Part of a small language model's weights.
Architecture: LayerNorm before each block, learned positions, no biases in attention or MLP, tied embeddings.
MLP neurons of a small language model. Each row is named by its layer, matrix (up: input weights) and neuron, and shows model dimensions 0-191. Each number is 128 + 24 x the weight over its row's rms, rounded and kept within 0 to 255. Numbers have three digits each.
A block is one neuron, or neurons of one layer that tend to fire together. After each block is what it responds to, as a language model described it from the Wikipedia text at the highest values.

L2.up111:075124083142122112133134078112148119136125153097127155159099127142096136115136163138151137139128143127109108128125173104101133090124092094152121099145136115142119115153114139146148124123154188119102102137127154155102143112136140093122106135113104100127106131132148116106124139124130133127144139108135161147147146143126110119131140141125133143111165167137128126120114128112134112153123122066102116108133121164124130171107144138126089139105124175152127099138112120120118086164123174139141103122105160109176097159056155141174067177127125147140118107154140095105112181141103153092
L2.up124:168135105190153164123141107125140149163130157125113110124129146128129096162154131135113143104109090117121133145194108090133130162082125154120094128111142124132132114117152130138140149144099110123144125129143149098109089152146160123143098117117127115088112109164168131148141099131110138155087133158131101141127117150098069118146127115176115066138136149163088103139116123138152152102120117123102121139130118152131109114140114142106120162117215105162116123158084142155130121115148126153115152151149155140111114118141110135130095121105086123177147136146131118142097151112107126145
L2.up174:161120142119074135073135148086128134159126153137149119169104110168092159104108129144114117168148130162095104150140115150124106164124118148149125171104155105133121108126115124145081104135149118136129123107115135125124137085140109149100162140139118107121157134134107137097152113082114138201151105120176169127119164124133126100098129114170140117138157111152137141111146106123126158128161113133112114119145143145151132112158080111081149146135076110125130156119125131095073093161115135170143146127160134101111113121128111162145101112121149153127069174115118139144092099104139165121
L2.up176:116122159149139147114061104103172085117109116113117136089121121086103112098116108133112166104166097127191103085123116121100112105120113112154116123100132138149136133114117141123136111182148163160135106115096100146142173144135106121149116116147136114099172108158130120160124154121111111163097105105129135166125121065194120142107145107137127140080122099136174168107100152101147155092151160126154106092102122127103167152128118106145127117167155150101098148122122142108121103124105170149130115162096173108173158163133132127138111131092146144122145148131141129157087162142127125125
L2.up180:130129132102124131109098106130142146098147080118109111111143131109150121122124124084130122115128131111088099100117119122136130135115141129101143098108102128155105100070129116095153129109134126117127148127161137126128147116120140156125133168142110128105123086109138128144104108177109128161142067139118105152114120111171124181149145112190102096123140096145117092122131126163147160143106113150113068126131105129119099083110151141079137105120107117141109126126144156138168129109171118193140137156092134122136063092156111108120139123107158148137144150143140137120110105091121187111
L2.up264:173144116149188161121109135147119130104090120140135142122119120129109165171154130102104135138073134128113124124136132109115131116116103125129077111149111123161148137140142152103144124112156130098106098128107162122153100081114120094116149118106129128129134141099171123125141115141127140119136148117184131129117114132086134116098086160101135110108130179144153115118135152118110136081114131152113115141166119141110175140171101133154106107152064151067158170141177109120163172121113154084130133152148129135186133123135120156091095102137110135154122140140149126127131132128130160082
L2.up531:086165115120106145085162131127130132105144157132156135122107099115111110131170129140181087140127129085136094137147126129127136141107091134084133143114117126134108144124131132067103135106128126118159127151113107093131157086093099179114165118167126108135092134169164111141130104138174147139159111134088140136125139132094134100103089074147112141082150130126088123117120123143136124104134134110095156139163085114126125104076117124118121095125102107168151103153103129143108125093158121087139129148122136118146102131126147142185094106133130163072170125145117099122111056138113158146
L2.up755:135139127146145133085118151125143140088154126121144142160115123124128162086121141142121147118131142140138112115152106120175150155139125123132073117093177116162124150149137152152122126155184141144112113181153110119138099058110119170130126139151111136139124125131120115122134134136107149134128125071160110162152130107116105113147075115185154157089110108177074141092134108143153140124148163138140167109104099156122119141096117142123134141158108103187147113112141116116093130092158133122100135127144130155151116159107124172133097101110145112086107113141158175156170116092092122065
L2.up1517:182161163157122133148098155150131115137105159109139141113137112136141138144090087119188118126156128116118109108130115109121109132122110115080173155108141085121133115140125110128175178115119159127147107107153119112115114141109113132127102135128107189107180133124140146115120073095116104164132114076163150165163118166113093119118126142163168086131110132137123148104139111080128142101151159110128134083144125079111174128097102138142177166129174112093102166057080161098152112138141154118157148101133141154105104154128143169129107099113105138089140165129146139165125130151120129144
L2.up2055:119082132064161127123097136075080104139115102139121117094163136143142104115142123160140111167155127094090140129152140113133106143146135106151129144140112170128116118145104130118132106121134110160133117154148148119146148098123124131129172093136121120135149141122153112166129185136090138073109122133157087117139104169124117115157165165135137137163107113124086102078094117130144137160127131139125152137095097142060115114181143122093175151155099128116054129107137113127131123141158120131159125112137151139088113117079144186178161133121122143096160129122125151111164115148156160119
L2.up2258:149130177108107174101120142109130136155107142130087149126131130152138187153131143111120135112136119092142123114183121156162143128099101122125108143126138110142091120134140153176129090151133126105125149077156099122118163093153166139122112144128108122109157148113080162128127147147100115124113120151081167132124128156093125102109143121153149082122122123150166092109098151149137180186107125102109148140142095176156159105129105121120114156157100136128157120084080106164129170141143151101157158128148084107146142133100159137163131119106144177161164111114170096135094107089123146097
L2.up2440:147112082134183145139071144128129095137141141119150161103085097094140154128143108092103121125146122107081115122093101140146155110096113109156127131108109168152140115133125147104102142118087092137182155102091169116136115095128131124117136122162108102138162153163140127126145092116146136104086103137143090102149111101143118117125183111124136161119162155174100109139112114079120128151176083128137140124130106113115131185158082138099152075129117131119111140069157126101146147150152107136157123085072141135093122129170113122122085143160178128148115095105136142138115103168111100158
L2.up2939:092143112160166157097172085168133127099105083093103131120129097062142144146151167129153093111110123117097096118153129131122159093158153129101165141130167129161156031102112103083139125100155107158155110128124126110123064108139127139130146114146132147140112172140126116163155115157084086098103181125138169163091120148128153131119129107161135111117173142106123150178127167153120116119154131112153137164113108119114100142097124097148135114112120138178155142111142143087118136091096134157169120139148118099108160128123133171116127144081123115120107105112160115124147140150165138128
L2.up3216:126163105140135138103117131135130122162101115119122117149142099120123137168095106154121139113137110139108125122167114111133125105142129132137130160071129146155128082123173107141172083130102135132121111118100179147126126111143173121101131124134120114098117149140135110126132085110100111179146094107102065105145132111110102097135074130138150105138143159099109114166114098134091133125128160178179167112132138128148122131162085083121110105178139140116102147112126097124136136156159147133126161107112163123124139108108138144111125122107100184144170131102147123144127160151110128157
L2.up3355:118145137126143135157132113162122160130110144125140119158160103132087116140094158082100142114108111123140181107126115140104154123068154110145158095176162167110103105144109125163123086142117154160135097148145138120100148111130150088165163079122109127124131147099118112109128154129107131077157141127113104134112101150128101151121150139123147134135097138129146100126172103115120116161116148134127122122115139140119147177125175120125082149109109129114134135120150138150129120078105095135168160158131111148121123100119148124117136126140120093164101109121125098115108112151123139090
L2.up3368:151126132089142131140122144155086153123174125124113113113138159142164160126155081099140129124116122164114117114148149091112117135090138170114107156097106174151126124098117154123172098167112116163147087119123152149164142130141165171112129114137142107156112139129147136144149136102131095139164123130089127204146130117129146096109162109181121141154118151152063152120116129125083150175135113127085126116158091173145141097114104112112123124164125101129129154126135094128088167135122166158107124155122115179140091070151163138150110130113104128132152141136127152120104140136113105140
Word-internal subword fragments, often vowel–consonant pieces like ol, st, al, inside split names and words: Eschsch-ol-tz, che-st, Rand-ol-ph.

L4.up709:107144127143086104099149161178137121151135111137174115122091143131101092126122106116109138085142148163125120116118141144112110163106152136164123141148109112173164089107151132145136119130121079108158116127139130178185118142129136108113133121141140107144145097141126096133079111155127167124107127112148138128090132161088132097123112124159131100134122146148151140135154150155107140097148140101145130184146106150157155128099132116149123126132159144135137138117120101116127122162182106103139156154146150102111090080126125154132112143075114093114096144138115094124115108151104148130
L4.up782:131125157147158099123133144112125126112090140123133153118116155132134104143177126154077111116126173137088130117167139190139133162102094101097116125113139129115100128152082119090132120141109191178137149080177174092125132136122136094151133095144104150099114162128185128141117128120146147157139060161102106126145139116124113088150173102103121154123145135109181156153098145069139142132083138104152076112117125158193137123154169144126104143178164107134144190156114143126084114098134144137146111100101126108157153099108111139155107127154116097121130081106110103184093138085100132119
L4.up3389:140134122131134130151137103114124125111150113148149057118106170124084115156130131111116158117150147128132099118173127077159096115142135091140146122096161168115138110160162162109107094114111090124142173074157125102116118133092110121118152122171138135124133110155163100111187160161082153114125132120128090105090158174084117155093144119161134114121105131131172095136121171150149123137082133113100145182109104102129171128146166092135132166149146155132133140157101125107119124110120137094163134122118120139137154119138061129089126139119125131095087076139161094147154118109135154138
L4.up3401:139086117134117133121094152143111106127122114109131152150123129128129107093168174155136171151118154133153123082102153110135153124088110111165165179152148112090129110071125126115136107100107121149139102114107124146109101131146147108129155153131110132137139125143167120139102128184137138150130128127112114138136119152133081115086127121134100130116131097157113105156094156138121089146143126150133123162162077164113134114118156133145093139176093079105124149121107138151081072133133127105094160140116161140162155127125111150189072171098162114101136091144141146114170109138113164171
Final -ing piece of words split into tokens, often in headings, tables and lists, e.g. Fencing, Writing, Participating, Livingston, plus whole words like running and starting.

L3.up1429:131122128114120134135173157122123124092156098109149149132152124129140131111125119137139122125147129104119113145179118122107125177095125118125149131143120139159148108102116159150141103123170090159126166136137086137115111157090168129118151144098110092127137144107148144094168122139096171152116110118141108082074102072175120113127097105157148114102117114166096134150107132097128157076146138129125144160122109141157156129139125160132153089146122133107113124124136117096084108119107112097166136127124105152117117129123144147119088125153121111092157129145136082160147110135109188104
Word-piece continuations inside longer words or names, such as co-oki-ng, B-org-erlige and multi-med-ia, plus occasional table pipes and Film Festival.

L4.up65:132116136121149132118129132116143113134116092091098158136138135112136161146116169158143138110143140125103166161106152151137106146157165136116110095132114127105103113099147109150163121137121070107118152146105141124127083182140135118129141127138136144131167111137143154131140148144161137131123138105147123121129115103144123099159135135151151158117151132122143141130129095135123141140144179136075087114143106148065155134112163119116151128147110132139077168113126116072148131122128118176145137156133105171155151113136123159110081130112108145119088132106113144142132104154137180092
L4.up204:111128114136147100179135142106159086172160133101106196083081116078126102137105144150156143154113136166118123132140162108107133117095113120138089092122095151121118129113166144138155130081139137145141119132115189105133167143130098122165119117141095132151167095137183135120138134182164093150138125156118170148168118109149129101136134125120143108080133141168125108133126127105136102140081132098113093116125113108116159147125156148149087121134105088149117146118127156143126153172095168173149123122135160143160133127123178157112114122181142107131174130125156127170120119115134130150
L4.up1603:150150087150127114147101092114121149156086153077081089156089103108118143126153135151116139115144111141109144137092105143146124152110113136142178110160123087122151155144163108133098150096104140119154133115125160136122161114133107097123185161182120168106153139165157101154128124141153162139099097164149093142110120137131160136131156157106146087124132115108164176133124128153125150104130131145107154112126156147105135124143098140118146141148170139136089155123141109139081106125125145128144125121092134119121103133122169136162085070114094136154092099110194114127115106105129144145
L4.up2817:126167105128098130128158119098097147162170088111104149188126118110154138117092113154123105127123126146216153162128127119102117169135113111115141144099148104129139142152155136101125171127108136118146103111118140093066134157104079124150093077124104143103114185167139108133118087104184143156114114151146134136147119153095158101123136159134128104085124122129131146093145168144158119136128176089154141159109102146111077102092123111089106131127136152119128150121118135150139101105116124158111087117143096104119109126148146111171119132118098093141101125122118110134079106161112176083
Inner word pieces, mostly containing "rs" (ars, ers), in split names and rarer words: Ph-ars-alia, j-ers-ey, Novosibi-rs-k, Schola-rs-hip.

L2.up28:109111122138145126109134133114120146112086113110098115143139124200126124137146130163123126124114140122118122112125134097176152182106117127090122132159152142142098162109092134123123090149188153147111120079168095106106089121128147167128160154099124105142174139096189134130132151132114123123102107142162114131081138118167137146123131109130128125159124128089122152130161136102128156175144130111092111149139107140126113118161124157094092108124101142131096165146131137115090163121132132116144148157121139156111185100096110100155099147078126119026129112130163098161073110146126134136
L2.up101:189112163089131153105131107147155123121083115129139135132128113129126123109121124108067114165145170103109141103150162129121138153139114161120115160125085126116084139150105129131171100161105114110130142102096117123109123135125127092119182118158112094146157123142175094117139142138119136122147100105179138089062135140112128094135110099123122124142107114144147156158085159127113131141109142116109122160108119115113120126130133132125172118152092134123129148097085119110133160118141119147141113149128190101132128144155172108163097087134121133108134127121119121106168134153122173128
L2.up345:132136137114150124135142128120110138126119080127096131105142146150155110142141133125118127128097116134101175169098133139121132132117166101111188092117107132089119131105135135108128165072110108117168135126175125100162133100091149135129087141109156145122128110169169142124114151147163119184149105101101111150126147122173081159122102158117162095156152127151136151173145131125147102099109134130146139172111114122104103121140125164101142114125103127150135132166102145120130136119143132111136136134119109150126152164149136114091074091114113110131139113141181117114122123216147160115
L2.up1343:153085148132086156106143132145116128097105095145120112139160158102157156126122121078132151118115158136075091137133131099107136151117131102113123131156122149111123080129113093131154093073161145133128083102116119137130135175136094149128158142126097141134092121157173126103091128155098156134114125092119126136091182169132119147129138107155120102133115112076111128183124114105155143163084155132109137129138095112109115122106109099107096129131112132115076122082108111111105109157144114130140121147146163183088150102132150097103170117121101115150143150170154143130125140131116116136
L2.up1350:125191096167159158114151103129127143103088140113172151131134139080136085123136132150126168104116132146139146090146138132161129146139134141094101129127138167166124085114136116108159103128156101133134144117143122173140118079126121143105122142128178155120102128134162090134142127176152132112126115123164143115138114168129134149147115115145113094133137106119093147093118134103097117122157088123120138129133105115099125129116126151135110115117137107169119178079078132148101134132132141131092133138140157116129148178125158133121102106105118137117126109139119156167116124149116179131
L2.up1416:115162113132156172090135083081165133111118086117120130141110160098151158116150145130126173090144104110152137157131092135177131128160060140142116154109077125168079137119124134129120105104107078138131117083105132114100122127153110123133157143172089121137144123115102091102145136134121111110139111152100136109097114101123146112129092124149114106140083145168143135126110124096118107098132157132082123145115155126107139136166133094142137108153129138135104098112125109122118127153124099100105130117126116099162116098134159127161142158102105121144155097147144102146112104128112118121
L2.up1604:140131138184140132126129147121115129153144119171100116138124131082144205103132110125075148141127131105076136146044120126079116136156076090140103149147122125164125144148131148128056136107080131173107154088156162115148137099146088150088112137160151097145136117110151116126124160128124128155111132119152106112111109154119131103131158135134114123129180118143119132092099184156103110119176143128113108155166062122135160117118108122121115128136096156124122121117128092124140141142163086086137134158102211164140137158096147163149135126138109125102140098124131121152127161084114101137
L2.up1976:150121133121127089126144109147105101145093158162168100111084135113143123160135134121111145148100079113140143094119159112136131126119131145140110161147110150158092125092167115109127158142106077142099113105115134085148118142106093143130152164097122140150134157133158098174143101137154131113129135120120133163121131121135142122126140116097105157162149115210142126084123136120116126130132114121133164091112126144098105120106128113097134127127104109101120171106096105114119141165120214140113128157106094120133157138161130123121155109136163135084132114140152183078115111082109152111
L2.up2427:123123101162155115121105092117163114196136134093130126122172125080127124119133127142061107130118126125105143101136083130129169180137091094117107126125088134145081129133121134117155083146134116140111181083092155137110108119119115134141099126116117163111099104175162126142085171174149112153111121109098150161138102163145144129150125111157121131139103090137160135094130126111104133140139093101171123148149086102136158096118115103133151143139145158102096153122147105143193124117125128128108133118106154093125155145111132115128151102135168089116113132078099129146127113141060169139
L2.up2479:119123114113125114110106108098181120135083146108147141145145111114125096128161099104079132124128100141122127106122141119114163162159124121135138168151120124099147159133135156141106149114098142149154194116128097100112097101142108122117127142136137121133160124097140126101122127113107113127138114135157158128122126126110149113150152105170101115170118145125111147109118156177111072089143131143140092149115100094121161110174148095122124116105153139114084140136104120139093104128100127132159155117129143099128076153118151123137072150161130103095134102125150133125131157124117139108
L2.up2588:110135165110135149165104151113085093122101139131129118121131106096122092112140111095133129153108089106124105118123157163116145153138161160125103153074122111157136134073119164134151174105124099151122143127159156135158079155088087147099106125156120094153149140127121156129123129142142144145164136073146141108116120116205124110119112116105125128166164105166129134151128134167132104113113170127183123139132141113115121136137115130101114123123100128126132104165116186095160127097155107112120136134143153173142119119135128152149094107133118086088079102144134147080123087118157162148
L2.up2709:180124158162095124143135134111143106133112101173129124119150149131169202113114146105137114103140146107117097129117165126113145145089141151131091146127144136130126162166135140137146124161109146122134145129111117126156131133171127142134129116168135102122121115087154141131137131117106146114100097124100106117160127136116125093167140147072089165150127138107121137159141135108100174164167092131113131151097095142125155101144120141115179108128120098128122145113093106126103087133141171115100122150131139132108153185119192094150133127122093117165126103129113069120131122086113146125
L2.up2725:117112084173103134070135124116118131154173165114125144115119129139121101127122138098157108153129126087122129129118147129165109149133122110152103129137121152119129143118112139145095109108158139128143093141136151091102121122181152122110086116121112088109125154119158143102108125082136148126096092136151137144153106118122125085170109154166091103123121151143190113136122127151145122115134112141136098153121114135174115103152106105075140115117107121140125076106123109128110072122179135180165145128112128082126155165144137140077051137120136172114134152140131129071112118154147116085
L2.up2868:130128117172098179136188153114191117070130130147142150124117125115125149121143143120099123129151151141140136140150156086116122122158100132104119153153113098107103084120133145160125108105137093142158105122124143151163070105140065120153101125122121114124153169106133143111165120123106144131166120126145141162099094101166111103158149148126182120135121148157106122141117194118116137109133127107120125111152167133169140146151110089121157094146130100116099136131155104101092141153137156134142180114106141135134145110101153141146108094118136116128139125154090109134109123103125147118
L2.up2990:131137141141107132107134139120091096114100154168092118144156109105076098132108156182149144172142147088123162182083138144157153127101102117105111145126154126140138149123139169142140108102133108159134143151153155132093115149151140132107129134130111134140102141127134170113112114159139180175129117127167127118092117117153164129142105166137113159107113155177099155102139107129116118131099120108141145082134142098170142154158142107105144085118143103156126125126139096102149092106137137140175161120115157160123142113142137136137101174139104111123110113135115136115159085146118150104
L2.up3435:147166175143156151096143120068128136092131108092166129163106119114135117134130134160120157149117112091108119138108154140099144134125085130160119160140131102152129150110115103129117168116111145105147133135114122129110095133125155157109132118117140105079148105150155071105156122194112098150104142120124147109084149148159122123129110129137083108090164135157150134144148106080124151095189152151128118176103107148119163107142097181114103140157097190146163179132126136137115138129126117114148114125145109117146141147122156153136123105169113146132134136158141156133147105133141159146
The final piece of a word split into fragments, mostly "-ing", strongest on sports names such as Cycl-ing and Box-ing, also Noth-ing and anonym-ous.

L3.up876:159145088142174176122067110122122158146077151133129130076118143171092141128152173110074148160148123149116102137099105126103162128114134156119156111109124104154122133117140166136129139111151089128113149140115130120122131104116115134131087126143145158112091151132145163114107092147097112151141113076126159131104176125151136163101142085123113106177168119183119136133111087102150143102138147114156156145151159177126179113150118123148116148106127143153102095146116157092121142096155143135108173120145150145106107127169144122109143130096160155157140113106122112123130144129106117144
Second or later subword pieces that complete a word split after an initial consonant cluster, such as Sh-ort, Sw-ord, wh-y, JSm-ol, Ch-ica-go.

L2.up77:097137097120151152141143124109135140126108131117124128080115079118113166119125089120123140143098114127094113115124150125115138119160135140163172145123142190110155116112150125117172127154157130203094104167126112128118106126088154128134145131163122065094138122089160129131121132111117145157157125110163170133129129130080121128124119072195135149139111104125115111089108126096106138115145107127092113134100088122097140145191112175135148127129107142132090121132155136111136130200112165158110147130095143136129164108148152143159093131100112105122113125144153119143123151137158103118
L2.up232:116152142124102134130126095115116141151114093142127137118129127122136125126127161095169082131150099113146113093123154139120070121107115152127095176190129142138137162130118119164139094154149100136095115095123131144116100124140141118153112129174104123111164102177169100112110143161123130147116131110139126098122153143084109104091170115096138155119100140172117138111113133122129144134131144155118169139128133138124119101157168135130122135142124120140134101105096129110150127130150136125111137154132144133172125086144175084093102139124134102116179149158140143162148102129102107123
L2.up418:079125131136108107130124136161096108106100129153110136096111157116129121145116130133123152135141153161157100140137124116087116127151144150153127111120134139103135133094127130132101115107154136125101122136172137153097120133097112140126106149146143089169155083141132164141123152133101101086191123099133146116134146131127127146100147106124165150131161142104131111111104092185146102123154117126106114094135168145086174134103118099108093134141139091095107102149138154146176143131084126134129137138146130158100090152107108106138131119126115113130077148163139102138117061125119118160
L2.up425:135119145126156123096150146141091098127129119153127125085124116102135119133124096127168141145135147134140088113162123114091124133157113101143116119145088067116083129117110151108105101175156146150133121145123141103110110159151147121124137173140123102072145130121147068140165133123107122149127182145136085101098136122157128109144167123108162120120133134140086109111113100121136116156138149158137125125102132096142126175123085099115105165094089130120168099127114125096144109105136135144113084077109113143121100112117087131169127151113182134139126137125152174098104152137132138097
L2.up517:163112169162120120102104106126089099118139094130117142110099108143122120137149177094139146121101118088123127108159136109156116112132077131126094113110148098152127154164162111106155113137097110122146103139116146141140162137132162157126117107172085106133165109143097104131136135069110093099137110130090148113116093125102108110115138180100122133114146113174141115133129098143167145129110161155133149139145158134077142126161105110149153138099140186088110116149111129105157103104143141170118123140112098131124139108121135127136111129143104102160097122128140152124134132161179115145
L2.up738:115144125190126127136123106112144107132124117136122140133123156147105132165159150122126123095133135109112098124129142151132173131131137129153158126152111149116119144133148084120128114140169148181142122117184110133104126107101092168151104134141123136152144104140126130146100141194126107125143130139100124110151146155100166093113152126087112150118130127151160125186096123114135127120147171126112123144147117131101115169089131179113131113179101142170154114083114149092141168116137103116137105117084108136121116099203139098136141154164156120134130090112137131189104119170163124125
L2.up747:124128099136118097138131097096117155086104121121118095118136150137107151128097124164127110100113141150099123135125146104137080120098130123142143152122122137097136123139155115161135162105136105138078151128157120112100111116104106089091132146157131081119138106158139110158133140152126161132131147100106126115102176066162114125106096116111088154125130104136150166108085088130125134096128169183130091124125110130098112108102128097143118126164149134120131160117133167141106126108138122159114123113127097111161148075083098165099064136080162154107083105115165151082117081098170158121
L2.up1165:080141138148153143171073104126140128145096096206103117143131152167154154104142131106115126097148135146139115161122160103130118121175124125147083147122120119115112117133086129124116135147145155174138132164157126101097133130070117170175133099099125130121120116119116144134110109146095163116148109134109109118106154160140113079148098112141136132117134136114094117150122122141153117120137158169132106173121070141094116146163135142118134165110146144116169141096114107138144118138150146144068126131106128108139119183129161137105127116145160149129119104109102094152147147101106079121
L2.up1641:168136090124106160129130132103102159107115128145136131134149117122090125113088138132125151129150133136089108149136118131090100081135105139145131112100128117155104140158135115123109064104159148124206114103140142128112144115125177151181112096143122129129122136142178106182127124109109091040129113086095115118082106136111122113109121132125077146111118122096112123139076134113141092126131116115129111112116139117156159124111118087160166156118163156106123173142135145179164117111128112106104161131134162134096119143143136148137154126105062114147120190135153145091140096159119148142
L2.up2370:110101096145113106127126140122111160101159121093139120108127166156165128117147106155143160127102106084115073122157116090109097145089106127118096132138111126167127136147113143167103091106086146139152130159160121107140116101135140134081126164181104146131132092100098108114141187160094114136092143126130092178126172138135144137113144110141178170097123152133164109133099077100162178125106157135105101123089111119122147153171123106203081136117160146134094123132153128135103091143116092124106098150142147158141121143107168130138154151112138112132094109112101099151147131129157123095
L2.up2376:099144122109099104113167083130125080139171081130125122168112102109090131120121163137154117130123104136124175184153140113086148102117086118146106091140127154113094103132128138112126126107118124171153109131114149113124146144111105182125129102147161120162116157138143132097142117120125130113105133096122128111094144096098139111113163164146107142093169136132157133131105143106149135087096142114109129179129160140094142114111140139135142152122165146114137108121136144145151108155152154135123151169117113143120095120142120132170086153129147105134119163127114155152104131153168066101
L2.up2720:154092128108147107116129114097073142101131129135141106103116137088147135137126118123136153116102113162104104150132115120131100139132154097134139157132108144120099131088122120116102132149090124127167108126147121134114104144130088153171167133161099131141154120138153087156108075171146139131162103138111077112136140126145153123157141080155108100127144148090143157142147113065138121118145176148145158172115103146090115136143110190153132171131138119148148156112130112129098123152130116114144120110063097113117134140153201154132129135128094105120163099121146163122118125179150110117
L2.up3009:081116143171168173105111136154116137128092100110185147102113090131162135179120167161137132133110101154131170119141151092169131133097105116111148096155151079122136143111075143130136150126104166151114163146140117109110129149106130150120142148129108127096174101130095123129141105141131136184137114151153080158110139133084165137111116072158093118132131137198152135116111107142151111072170143160132148108129122120105159138131122133172156132169141121142134117133132123116106118146089134133073142132112158130147096180150139166126138118134109135117154148134140166126140134107142088108
L2.up3037:160161116164162112106109102075134091121103198082158089128133110144114135131105127162114128119139125129114144110144127109076113095109112146163143111125101115120124115125137169136118162086125168166088129121116086098164120101144129153131160122145120106130135147085112113125140136129086175125088152088154151100155158125172139179090143084179172128125102112177107164087121111128053124108124130109110038117164162129126166116122184158152178139120136131175093137138131131124131107128112133132109138123102144119123147114151162144154149154132125114138121121124102082140132127116131123141
L2.up3056:152100111132119107101131166146156097120130109115158111116093173140151155119199135152150127107201125092130109100130124122134085152117127102137138143058159087148127132119097136111191089137094123144109123117117150164119116111125135165133131124145137118141143138162168143145130102134142143119115119113127159111153149126118094136150126139116117128135135148133103179125143134128132119140102176165126135108119116127159117109167114122115106151117132117109116160133107157111126115138170066104149105143125165142103098161149167108113125135148145123125122121142149120135147126122135129119
L2.up3419:121116122120112130140150091097147137077137144102129118146118149205138147121136111116113140120134110160092113149138098064124111131133132118126108158061138132125107149122088107109140119157169139103126116147116137135122123141094162169088100142135138175103117150108158105140140121106139115142147158104146113097137131120145105134104129143140131145104114150106136098128116131107137157109088100173104149090133141146103127076149121125163164144144172146136166146132114094163147128183098137109119196135140151124121134123175108154140140124139133151163102159131135123115130137133162115110
Second piece of an ordinary word split after a short consonant onset such as w, h, sh or sw, e.g. sw-ord, wh-ite, h-ike.

L4.up372:170112115129147143114141140152115101084119172097132100135159124135135133168133095129155165109162116084134109121158131165153122125144095162115118182161135144123139165115131132107167129118099109157109148118132114121138130175140127194112098127117147111125128145140102126166119160075142116149120109140131117155161080111116111130124139134138117126100133109188144116132128141082108132151092114093104114152173118200124114102086154130115136121143147143123126142175172097098167080124133108132111121136098167106141144063104082125093129102147087120103101118113115132131113118153134106096
L4.up1703:155113083147135139116129151085104137115142129109113079115142101104139109146150139147122117127115189097135119160105166112104114126143132144115160135134143113126125135146119129125131132141104141144104121136089113114115121188160111111152095141064102155114136121117131144096085131104115108115102141123112151129109151122118145165105130131178159134190153112202121127140145155169128098105147130123182115094105114122140136071097100096117114103146123083110126076125118124147121112178177132131115154106120123136148155067117087118128096110093113151138111173122158122117112145114145128103
L4.up2520:120135127102147113130121152158083117130127168109135131108145079131121138099107097096125155134087134140118072102129116129095099141164127138143153143147108107173134188088101117137139161122134097108096140169123120113119083105096105157171106188121160106093144155120136111126132093122137096121139127137122081095105153141131122138123130147125161105150125148152142149154109170124103124147161092149143084116187134110155174156157113134121147142161105087117110115152104127110125110116165144104140149133148100128140090116150165115120118129075104116115143128146142161126142140139094174149
L4.up3125:164060105148143127105132130122103095147109145111132108131091111094163103151171118123118174107108101131148094158148145137112111120117138138113120169151125119109142134113116108131148124129142148152108121111163133147086114148146118156124088126068108134110150139105117117099132093095126144161130101155134110145080114111141150147115138127126150130105092121149158133161146119129108094127123175116097121102081123094115163145129131116146112150121070103092119103097139148128108114188145141139129123155149131102203133142112159144122128098121127148106117132142109106169174129123123134122
Second or middle word pieces of common English words split into several tokens, such as w+ound, ri+t+ual, sp+ider, sw+ord.

L3.up1588:165136086154130078126118087091143113137096100107136113114147115145077124129153139119130157066120117133118079163169137119133155129109106075138129138110111146147092159129149189110126096119127126125113121130146118101122108112129119138095124127121119139138133155161118121113120149155124105130154111126157137083150167132097137114094102121138126130126117147166134132163100137137173143156122122074104140145149112132090181105129126133134138149175133113133164122175114105155151114112130085157109116150134102106110110142150147140132088163119112097101109106109117072123119104165164151152
Second or final word pieces that finish a split word, such as somewh-at, she-et, Don'-t, MH-z, and auxiliaries like was and would after he or she.